Weights of a small transformer language model.
Size: 11 layers, width 512, 4 heads of 128, MLP 1536 squared ReLU, vocabulary 8192, 37.2M parameters.
Architecture: RMSNorm before each block, rotary positions, no biases in attention or MLP, untied embeddings, normalized queries and keys, capped logits.
MLP neurons of a small language model. Each row is named by its layer, matrix (down: output weights) and neuron, and shows model dimensions 341-511. Each number is 500 + 50 x the weight over its row's rms, rounded and kept within 0 to 999. Numbers have three digits each.
A block is one neuron, or neurons of one layer that tend to fire together. After each block is what it responds to, as a language model described it from the Wikipedia text at the highest values.

L2.down394:541505547533476533499516617522630515505401459411530492520581555538491506478435490563505528529545534510503506445505572474512514548542497501517535488416450578590411422424522600479512537485499570442411468442542555547513531573488457451475410482527415558545462545522508458498599504501454480473486491538584441433576492482403432630502429477457492508464412469432564581495410490525445569468495562508495463529555481486496473549469553516553573445492470444549539518399527528395563517473569502516467537609488504606585502567522
L2.down914:419609439512508448576504504494525537502461401507425393543526542461485513423447398520514509496547505531544514599508468520500502569449331547550557427474471527475485527410403554539491476482532571457486501549483489519494506564549434600583447484454502501502371514543592488471448441566569473547580542514473471459473391405485531482469455533502445450488512558493517531473586442466422550454494500540471463484462531443538487519470565563500537461469491500508485545482526512463426515483458462478575523530512566532521495497549
Description: Year tokens, usually the last two digits after a split 19 or 18, in dates, lists, filmographies and election headings, e.g. 1950, 1884, 1960s.

L7.down167:521477522509483511520492569511633494442550549511515575501509445550486542485500641500462541497420399427633514436554556466436495565481492587496459551522472500468470445465609505462490455542448550523555403527535484507538597557511453490497555522535507534453466600461439472514566409507478392526592529550474556551541492532410446552519566487444470570448451478519554469503523388474503556447530445470515562540502519566552435486542475479505437459497585663524489497494532537481531427550414402533455510494460479544446528483505
L7.down198:481575474426524503568467392500519515559435572486534488479445486531428524535476434474575591490587452570425469394421493461416553474573554465496524459480511539557495401470467524480521442529507493559506461482421486485567514482541558561498481487491531552583406468526530539529492539481505497490566553486538439517549387571434427459484556434391441470505444563414536546480596557518429507461537489561497451510489500492529486520565516532446517438604519494495419447480465574469520566535515515531515548523451453518586478525626
L7.down276:519530446435458476447562300546611634417487517491550508435501484504449563532553493485505471517485491504601468500440581428495375578483463517505576448531370481537535509523463564455415644464477606577500580525511570512521483546430428466423550598449534484545476551538531474522523435439541525495544482484557500537545491383535462511495531483418510482542410456452526536500476470519467505515468474518560475448573477487520468547470487500468511481406545505489492475415559521391534487461504573520413500504472501546448419528505
L7.down335:497534455496410412447519453586623569405507504450522603488478533516537581585529449467514580409428493483530526536430547544485473448533516418573572489502480453673520469475602578517420495442487486460454551453600424480570426517455445514440479522499458481569497467496474493561474535560581443451502494461530516487468415420499548510579481534489555489549561491586535476541564504485429592539539533521504387562575466532512470503525570490485463434483579460483570457424457526513553470462504458526557497493518548547536496518465
L7.down375:546575506479549444472521550552499517489399524539464540421493492519570502500478506490555567501432436424619554515477517494457465524473520575503492457578580501495608539397514528433471351511407586557478470550525521532539548462519465493562567500510505488517449492572471473566476541595456485432497471456498601580549477527432541489455583475522534466429514488566617499521513537419466534513438453474531473537493511529534410566424456447502457598541480513488451379443432523647444438376492560555609517489406511510463519578448
L7.down937:516533516561515412511508488600539478474543525495549455533476507519483433503501533556545492495410527602520483551505514525430476478429447499467533540403519464539529529508486472538557567560550516462528471419475513544520519532487467474528482518484487485489424414520603483447481506520536506375457498583560462477551538616437533501603457463455493419453508414576549521486516524471457536569484442449525498471396511531566613390521535465467475438570555497508460532540585566465527432545544528545600608585543479542489439520417
L7.down1112:519467485473540417416619521431491542436510547494529489450396572486464513524484527511469474422486461492458535514415485447502509546582511538451537408531467510443469557586501521496508535547389495455482465527544523597520441508545527464487508575476489513486513459439513500484477493515488507592485470410533578456534444534462506505560498517489532536495596471490525556557592509585526559472437556517504489536517461510469474418497523425525554361514539543535449545496380571392476536443476458549502391563495508469397539520496
L7.down1183:509563493504504483577505470481569586508543508467518538534527516576542456470436505492436493504531489507559429487391487419518449531370460401497516440509455526545567473552513537456490468512626497532503458503477518566443542526506529535381446535529517534412459455509542509540511510593444522494454456502561625461548436481466625524565476395556514502528558502537502462557462488554568523488480530511535489527549508532506464449558557498514519449533454538525481476494584526411486602449548505471568489535488468502560494466477
Description: Year or decade digits completing a date, such as late 1700s, early 1920s, 1748, plus time-order words after the, like first, earlier, previous, ancient.

L2.down1007:457419411412580495550464504460534490491503510519507553529552568467541441447525655496535521522459480513504479519480548556482392527512556389480557471527424556508436585421522486462498445525554449506518495497494529508451576475444543463441453552499568473510501476577401520504511502476564591513475431586538420446420490470529409501449592457456510426471490395477552537437512532445473461563533551483520478557428443471523535541508540456500513425523567506497466488481430417467645500488514476467461500497465560550490551569543
L2.down1266:386463536381463532412502595505519517515513453529661472434574513524541464464528463538549546510511577455497543498479470464478494423662530484415492401409528503542492470377490399514562485525472391569497495421420549403497536525422483423415594526410551521489529467539506476529493594449477512537443422547530502410485551548520439528495572422468568443462475465501464474483493558432474629503515468552482441564464571478490454528506499455547577500508527516555582480380484424496534487420539472475500446417451490567531476420411
Description: Numbers and column headers inside pipe-delimited sports statistics tables, especially points-against or goal columns, such as 64, PA, AB, L.

L7.down16:452570566528468498503493491429525483456501423500489548437568576453591510485618417558522556474666526513457443503592494475432515503523482507490454433425548472516447634400470581452585428558448473525515550467576463595536464461424459510534479488521483497543577478441538414510536435509563569413403445463506493409484437462544455487456528446518526457516425504567541533538403540531407495475522363471520482464569486488520518507431521416546530470515542518475524501510458547495426457520484539406559495489542506589481569501458
L7.down251:555524470429461461524421502574469496454450531383534530519517532478441529482457624494569518470491466532490574434482499577472440517438474481474458415526521542486456543610524506480530498581543475530539562555536496546497583526534470597514539397480391585571508495521490485527492516369504527565482465439512544487457467578533481539411566441495494511485510440478530490535527487444519475530519519601508469569454467419493479453421465526426493510530484471481481441558493670505571507539450440354558504494441487471302467509576
L7.down416:584569502520456555539537490522455439541444544431477408431469536467453443611491486534498549459561565495404446522550479526557537567509477517546462494574559497624505538549533319487508496524418458527455457449493564452531586504547482499490575503527551534500497577540475514554539554499510475493521446487579523456488505450446502451514565508529527479453463544579515481482404578459568510473412529568523446441488480519438486494515546491515473492495484517443488584499492438585520493476479505479551434502521510505460461491501
L7.down481:525454470548459478526551449446441454490470536497527577447478542444511603612510458556520449460539407424500509566506539410459571479485506523510512477507562531475537559504529563518526491505506529488491454563554549534447505511432557516516501522591540557423589566448538495527529489541421498406618510504501490558515527481551486590576483487557449462501485540566575520477569416504435485409468501500480499495553402566399539411426487523520489524585464548494481567450487521481519529398527453497482477449492467516500508488491
L7.down858:583588593626536469413478549476529517483482468482530462431494565476458501489454538393538506499456493429451548484511495474553532499500539505514486434561563478385546557528419561461423531513507571486507462500448496483450540527488512508463475397419610377551473480443527467452511426471481416503532499494524453413453449560608424468486594468528510544455596570492508451503447521594536468565515418495488608554497462548498510478482484522441398533553482480475543529583546591480544504486515575564460510494489476518463471475523
L7.down1194:506430462406453496417511605440501455438572402526497446421453531519498503531477497440475442446478507455489493571482496471449576553393361539405441555494507440494584441522461511473459550505513467509515474563485451471553473538465396504464448397469506507606527526557609508454425591448470456496535523389448486479510442533588550422600494411435524529393561459545563479489445541521521504511471449466539531548423443549523544435498488493508451448575429515438598532535420471517542433496506458494516453462505553484544520539446
L7.down1410:450495445523523549533554502435591515554496612494509503514513471425549483492485493515388561502511446472499489458477599489461576476578441436513490569551446526552548441496530491449594509507537547525478460539485520374399497487550419403609515413529586508414510499423501464492562538480505487492488490471520440478535443438483436514497427474548500616578544430535561519479491480471475573516485471679574471491418453487486409616422470497479460478527523472477443496565492517485539481447542542510543514496498558510471525506486
L7.down1419:498479506451471553532440629540450451497515484510474479460457455552474526550465506522507541489510409425479500544437429462471562447597491447423433485506505469537558546544435525563549459511406436543426490561472474438439476481416509427458424458463502463559526511471493478554464474501479497458571530376520490470479556488525501583487450497457508529494494562485504507490507603523520528485512513532531559598495513483493504471367463465492503421483452526472555551611538566583506480442444518502529412539463448488428500542430
Description: Number words or digits beginning a compound modifier or measurement, like two-year contract, 400 m relay, 18–49 demo; also table-cell separators in stats tables.

L2.down1356:488506442508485470430427519479384486476529445495478513509538346510536493520560519528377464430522512567369416634538485397453515480399444453476496591601553428487574460490514513517495513573527530538524536501522538497455446519493440483513543558597522445453584468391540401438497455543565468456565495503500497590536435461441539420500539567459518495518595438526433598477447494560509552564482417565506449493492542520468543476511512540505405515502565513516571516581429440532529487478465471477486504317516552485487440444525
L2.down1457:509520581500527568462544593459392488440519318468511517585461493471585493534417583423491456540486459551409540593520481534510507461476569538388507603525440565524525444471446459483446471537554533539510527540540467553624493562473446443579525500498491497532542505444474490487499472544452447486444517443535469501461449472556610533468384540586442519412478456393453582481555517518633489409573478525507478475532520475470538560489444620469520571517530550434475519420426543535502490444544556442450479504552492406440468533492
Description: Verbs right after infinitival "to" or modals, especially "have" (to have, would allow, would remain), plus "been" after have/had and mid-word pieces.

L8.down407:460478441479470454610481511405424410543487467575488441489506454462468492469562526573471468467454458505498479477500499480540482450479486481504554459518397556544480507492599526505486487462408577441478467451561528547434489455486452465493459377535492492459469441487463519552528532514450456549492500431479514454486444466535501487494487482470521553426499567477497572470444621504596555463491451631426500461503513545542624416542434482476453526508453508454450523499480452593500560404585565561415544436454447476433509545563
L8.down523:531480543473569488477470530495374500493407515558584425457505545582491546487570487458504463405554582529545508508398550503553510451478392407460519502496518512485484529565485519467465517490440578480456457564524507477429477416490570547508646509461576544480511593501511439555440517440568533507501514494486557484486507517461424524528527466464508474475496445446466539459477486510493614423638493493373500530596529528475559481456416548547537478650464491508387504464473451500495508465499468475513474603558473525519444509572
L8.down592:545461592478445477504515504483549464517566501426565513472476425457489502505486461433464514465518472506417547484383467518504409380481486563475454572544532526500492464459508429520488480542478563395531495474561525557540574451507414577514488552462534528504488542516471489515625509470565459547531542511565465401524534531532545454497427540464569541485573578492552390525491605455566518490472488403387501509551418485558507480502464541501491422511466510469457529491467448486471504505610501521593520397538536418556481504450
L8.down854:562493505493459529409435483524372526468524527543413546500479552536478460361540457537436465642489466536516462493484406507485480433520485430515493493539617449533551530443513484490459560504477507390521547570463493515610598469506482548504513470482519465597473519598522483488451571563421513562526494493508549472520511483501574455572546501421561461463493551667511474491480431418515479483591413555526548453533506498553529476508343439555579444477499479456533511503487528531439516450454432524530604470512524499545493451565
Description: The word to, and modals like can, would, will, may, that come right before a verb, especially be, as in "found the film to be", "can be found".

L8.down177:495485533444495535529493484476600486429526573487501461536530531457416507488623369493496542440496498578479498507554447434469472552367509549531546451482513443521455530426505514561476465498455446442470578494474531608531470469460492555506531495480457591507486517446578484505430448513427486522523436438565492483526380400482455497501567532500447579506567522398478468489590491630353584433506457547501488447565433462456503499477482533514562412519517613535503468499395525445544569486400528543517468530421446521572624530551
L8.down428:529446589489612488478474442497499455490456512329587579541507570536533525475607538558493515457454502554460477505512573561428490602445509510505445516544540544447523558603514507359525465401502534490489467456498489436553469505557491414443504451460470522546586497402504468497575459552499443514582461495479475484520511491570504629442458523443565555448490465596526554494494568442410608439512514487533534571510472554463412473568447422488551455486472538559427526530461542442515498455509613559473496426496420540483411524522
L8.down1000:475472475557465457535527474457523485425468465497492566520493499452489609466488598416581501517500474484586475543522524496449554406530518545410425533521468568476545502456491548494523527504538545445413512427448567437447486505420483473466490479559436544559529486530466477566535508505559468441603494505562438428454486480520529464512493471558567561585565520582457502537440480433480480591444509535521542513482543556469565492463520488431462504551547504504555564522501423479456460510545502574446589532457545395534387450441
L8.down1414:437472556530493411548537501454495538495461537579511483539577574529477517539506582508595484488545497443477564424572385391483549609448464473567565417512531419448416575483519510454498492437532524457458435536543452530508496412504531472516550522477544472588585511436529531461539364489493434468476427591583489495454488590499436551505549565467450584494524489465548548436495501568405471469443549526511568443448463532494500504458530541439531492524529468513466469576498555523406472505407569496522449479472495499444517507531
Description: Year numbers or their first century digits (19, 18, 17, 14) after in, (, a month, or a line break, e.g. in 1415, (1943–.

L7.down27:487565467591548506468441506474459460470520400440452555485441509539527587575503545312622516555472548507438509482483554515488461529459429487498420511568528526427494518404436508540556501487487460465465496437420456531466525536560512451399446455469565437481434502540508416430581556545536485549559505500548428452467538553535468492463538532387538517501502512493498492586447515556510511556504489538399558429462518524453530549477521537499509497386624532458479602540547366442483544552535456494538497501399509419439494499413
L7.down257:588410513440448420501509522485531455549473452481489397489425422494433526601473473507539463415444469547465447448410456390530460486516438514429441620440435470543418462449519465479549382511437479567503493442527589469533520445465540531548382431532523566468506535441458477540528502577462531481461461451527590468489488576473531532374397569468456581448549515520365520446404497519525447489508524502528495410511515512492569498525495506551463485500523484391535518553509452539538513487478586518432440389544519440465506507583
L7.down389:557477469558518479510539519525515476453503462482425535508509449484509443548516483435519521490567445399400539527407505496404572408515536474519452436475448544450417449508541479476415488477580462477503363650515504493446395444428454410500559520551467517482499484489499504484499469471483549564564512471448472494547505477504461538460549532534537548463510474426486556441612492456521463424473422496562516580503454557559487460479513523501485446535494462426445513547583601421521513521483407514496435515498525485440426523473
L7.down650:433498522449539431535500569520564438522482461501481537490468578459518509504505517494401509482491449483518500465448429516553511534489566538531496569451562482458525504466535498539586433501524517361467445417449515642433500485493541526560580362526462545501411520440591439556523504526430377483474439505554474584571551480516510476453518587470491584499568406518450431554484509559397544470443499454508514516393486487461541497557529474561491514561496486460507484421507445469514391507504422574408558580474487526424528506525
L7.down653:532453465448559507521597544505542474487543494424522583480540493538457495449517545497458428428500518531512476473459468486469558536457506448492476468514562450525554534553569502470508513444501385476427516409576515532492524473471527546511544432506541515562475478595468548522465516422656464471438531508503458536472523467536501554525470489469588553512389513460501519529486520530532572521577530475390483544492497498521438503520602396398470580491484523474504530478511493478555473490472498427430563543485442458511423598451
L7.down696:480483501491456607512525527518532481399560384460480503447534432542529485461354528487423537490405519454599505493505482466479577517448473585419539473548468447469495464531549535409447484611510497482457521495542537477584511535465477557579458509436518448496615553541495456415537497541492429505591401421469567469478474563472542447535473499550616562543550487439504439454479516516507521494413528589489525503471420556487527517507454480491543548492552512483456493527445527519461603484415507476548531463504495510500538479484
L7.down736:516473613471526536475489398503569380445456446510531557447442548521523470512581521455516492594518492526553611526403525482593473532541420536520538521457382509551513510394484484523454630579477530536428443563498520413526535429552541546418523545474557432477519464433486535537456447531440523536451557436558467511479505488556442557613582525494439482529575606521478494447505603458592485551515508554452460469479512465503495523538474417549491479466491453544591601533526415502537454532539524566439413499453525479463546472583
L7.down1507:548497532550554408539558454438548513492513385427521498543555440534469448595451486424519562381522516599442471499559524490508443469485614521406537467479454495489577501439526514424521592530533520513463502458494537481449524545504455542431497532477413504499568456534476496459587503503422576581441531432544388521420447417460481552522585477478564504490483492497550489516397466525587512560493523413581427545526500551404493458451556476499502477524543504539574521519544456416500597458507440461512472476488475454425415506451
Description: Mostly function words or second word-pieces right after an auxiliary or word start, especially inside quotations: "wouldn't have", "like to", "so-me".

L8.down297:453504491408493492458479564454524455516450381519457477482386520446486523530496474443477659386501464473569481521587552533457420561537493609445506523562538469479451565461437591535476431544507451523426546425526397609436469530488539528493493530507528538507456518558443537494607531415509564413429531488480617467503428484423570515550591519433524467526474542514522505607484387474442506491507498434561431601408490482504413525442486438438395482538460495497467526480428486526511498523569434478527516491484524447453502493500
L8.down825:466491445468522424431442520569555504467522543490533445484458525513548503496509504406537567401453485559500561488437394470471455488507480524530439490535481394540597504417422505557501538572456423477528483559501426459533488569526456574465384541573572522493535562480464509512504544502482491473496590478478491526493407540458504436503429441461487539411462524662556497458457419488627546528511544464572502558444506575494461523503545552567493486587490460574450504485418541440438610424568412516472500447590479450555497487569
L8.down1386:491506476417520457485435505515544533444460530421493486497562458449410543487483441449516605524452517493565511513458483506412537616397454549523422529507538551471503538475506504488528533408576495495481498425466420584441525522316489517465427531523540576523579567452476373536558530459501445464498511498439513435520447442507436540514485467579446567516410518494501501499493555536487692462552468485512454471552429557517528525468489594532493435566485542530504497553527502543523482435492506555494412398510481570552392492532
L8.down1493:444597547536490479411492527513394471481507526461461500464470521451565554448518478486598440512455523466525534492486466636471513515514534467505408479516589456557541610523380498467454558498412503478501446515506494580519547591471485483605436536516437455407536538579573615469407407439452468471529448592488456510524520522473452427584553508508428484430430523570497529503507544497492555539555460433569524507472452534499516515445532531544544527462555553489555460510584606559458533487450440443462536503435539467535523476584
Description: Words just before a stated goal, claim or wish, such as that after confirmed/hope, is after purpose/objective, and wanted, needed, able before to.

L2.down8:496494429397500511496533502515474443468574494462513530558485509502556534472522455436664554520504337497532551478471483443506491580458556587531459520580500495518499444504389511531481529433487546490474393597557445442439479569449496463486475539457511508535507560454576522500410539485451488572500571619401564497494564573512538560585436517432466522489531538588519561468517435511508494484559457532479509541571414547564487459437477568552568535565534589485489542509440540496489512540543491518552456496423487457568512463479
L2.down1159:425528449468534516468453471556423434461450567451585482455483468463478505499528457425586520513527367607398607459372480522477530586479515474544481446512505540581513530503463439551469500482577514552602487484555503513497530533467401553506498529509483486613532597456552550535482487459555507546537594494431507464505480466520503538566528437483522461499500468515443469399487525487490526564506525535501486519474450587524539476498462578547511492517499526488364494488471468530438566576414510478504528589519492509548551426519
Description: Tokens that open a main or content clause: "that" after verbs like found, said, revealed, and commas after openers like However, As of 2012.

L7.down40:462587539484490366426502513574472586405490571492520465517502434524445492501413491540510583610405460567547566458572449509359505538429520502531502451492453501540533502494461483562496484505510557526438487557491510490486566559500426539501372490459529467572467608491557439499480483452529403430493481499481539414482449487538486568578472412531480417484507456571474466499551474511500617579525523521603507494534503535504478476474446465559552467540542554553398402484525502476433501496563499489632441487574504545496531395528
L7.down89:490494505562433512476465481529493540390559573491545430517457425584422530464443505578452488568443499499586517488503369554499491483414522538494509495495498567582513490462510461490479551417488545455470375546545480546517599556463469621490464535482440511463514520512533408510421457506512433510532461571467534433573489520556463533537441525487554486482469512575498461486493527493591554549457505517398550588533557558556623510428505519489477444604569539451474449531399469529456466554527406497528488508545468564520494448520
L7.down323:503515447518595498378441534537502508548524618482483499456523528510468456482526513453481531514506471502524567416532398504454445571463509529501447553433547473613431524574421498499516466558570599516455413528456501515601525531416488542482493504469517459503565543495478484547456532529505476536506464534518506557554462558456614503517492522461541423497511509467561477561486464541523531510504532587488541467541550484587514550479504526405589416531499583472432398501543554484536512538547448391615512542458572363587470393511
L7.down324:484517468540483487461535408560560486433461529406583435498521415435388529493639450615541580530487602556559503408444502514475574517482550451521522506552580542510463574481495500588511595513452513480325486490539452476513581501456515425352521458566519471578458534456509519473454471517513474526537413561478517376543480507569572512549459518466498507452433432535541459526429498521427546455415455570428528494609515484424471477465504483560495499502460505487441561460462560534487453499568421484563513547440563442466511472554
L7.down476:584487465570539482550554509482490523546493533492410485591540477447459479485499505539474514490522490454464518510471546503577533539489520586547487532508452605541484519502476563407581567497536498496527568622529524420470580552457501534483546600502409604475514465451517517569520399582518545498492515442498438461516474504511532514530444492476507451432502607510457615490482527356457497559513488558493543517509545465558495481475461553496522512450430489471508511488496559501440484473451482529499526473560493509506448443530
L7.down662:406563527495595444496374473533473578405477488451538440436587483450489557469492426498497456434574500509542503508495593532445517459533496475543464470551577468475472509400497576503551482476509595533500473550480466564492528546451527490509495513444515445563482524389465444552500444380500536494429503558489391542506479465585448473531525428491403502588464542513457540453567540522482523530486477449385567471462501523445512494466454497565420494557551528459482388538495538540580492545517501431533478522444529526469471527521
L7.down867:493473548517555517435448510499516476423510491460502547456439497509549498583549480509480468502550464448550536511493421511497511482583535555516511557479444460451448476461480582549484510557508463541518460365537502544442487472496530533486491342516538452509424512484525500605558426555615502543455497452551486468488548470483462570480595597532502469518540456426521484488520424552481512470527479475448532481481521385514450565399621573549527505607471506563436455507440573578478490462487448510578553457492525515534527526548
L7.down993:523525564479528470409540464543449528530507590452460479507497550440562396475469402519508594542499421581552554473456403506406475486511496444546486476462526518544521431428415476515477529464525481437465479573476393571540534540478531517481484523438443473416602564490465449519497515527403479521499509531421455422540487576509521497532489453441552422506521460566452501473520464416474521581610455559532484452633456607449482534400480505500585453491587541504384519594488538532415586478476482440559539549540482497503470451568
Description: Words ending a lead-in where a new clause's subject comes next: complementizer that (insists that, announced that), for before an infinitive subject, commas after introductory phrases.

L8.down137:563454503515481485570497431503450462479458630459468560543498527485535544472458492441483532493547497482469396491488440444539515500507447492557548468317456406499519520560529380489505452495562565540510528554489413461457490467507507440453521438564538462610495471457471576552551470542510509556575506517516520503485581533516529473527468577453528527509542565553578562535567482581556505487436479430492487552503438570498520581521522500519380473545541470569485515406540529492538484518512513456447487461544496451523501472464
L8.down142:498433543515495511533484506529463606556553532484464522498448538468571508576545488431430479463460535490482495508488518534479520594521500531430481502490448425497472450542464516587491351483410536529552611440533441555588547494528516465577462482493561425482493581608605548556452513543477431495461560482460426417507481483443509629549499534523483587557419436497448514442465461598474520479418534477458635551520599585495439501437467508511528430518513478600456533472502526418531568518440470513497546428486464477461492484525
L8.down245:399463535415524467515461498432460514464565457505449563514485585514342556506522519476446522529528462550514476486413519570498457484472474519435543451435477502566577510441496491465470456515553425459634482487473498479564522509570463509408464441504515414473520571469623515561507565463446589534524456459482578411406613603504525485552542441413508465466511414466505470543526457417540509471495429503578502457565508516470415475506513477512568401572570395496540552424520505510448528506550518427456407484464534490492480512584
L8.down505:487514521536570513568411586601448550425535565497480516479562472582566506533425461471513510440517504498582500484495521501450520677497521435567524481507467488442521597507510555556484591401561426491582501488467512502531451473522504531491534387384547558468443551483565538510518586522539574573550459430586482554531524459481455430592495540513519491542522508529521371584579482491544565574596417508577466483576545552513473458434485530452516468434520517473519537445492506539474537505535479468530481477519548510421524512512
Description: Tokens partway through a fixed unit whose next piece is nearly certain: clock times (9 a.m, 10:00, 1:30 p.m), word fragments (an-k-le, where-abouts), quantity nouns before "of" (a number, thousands).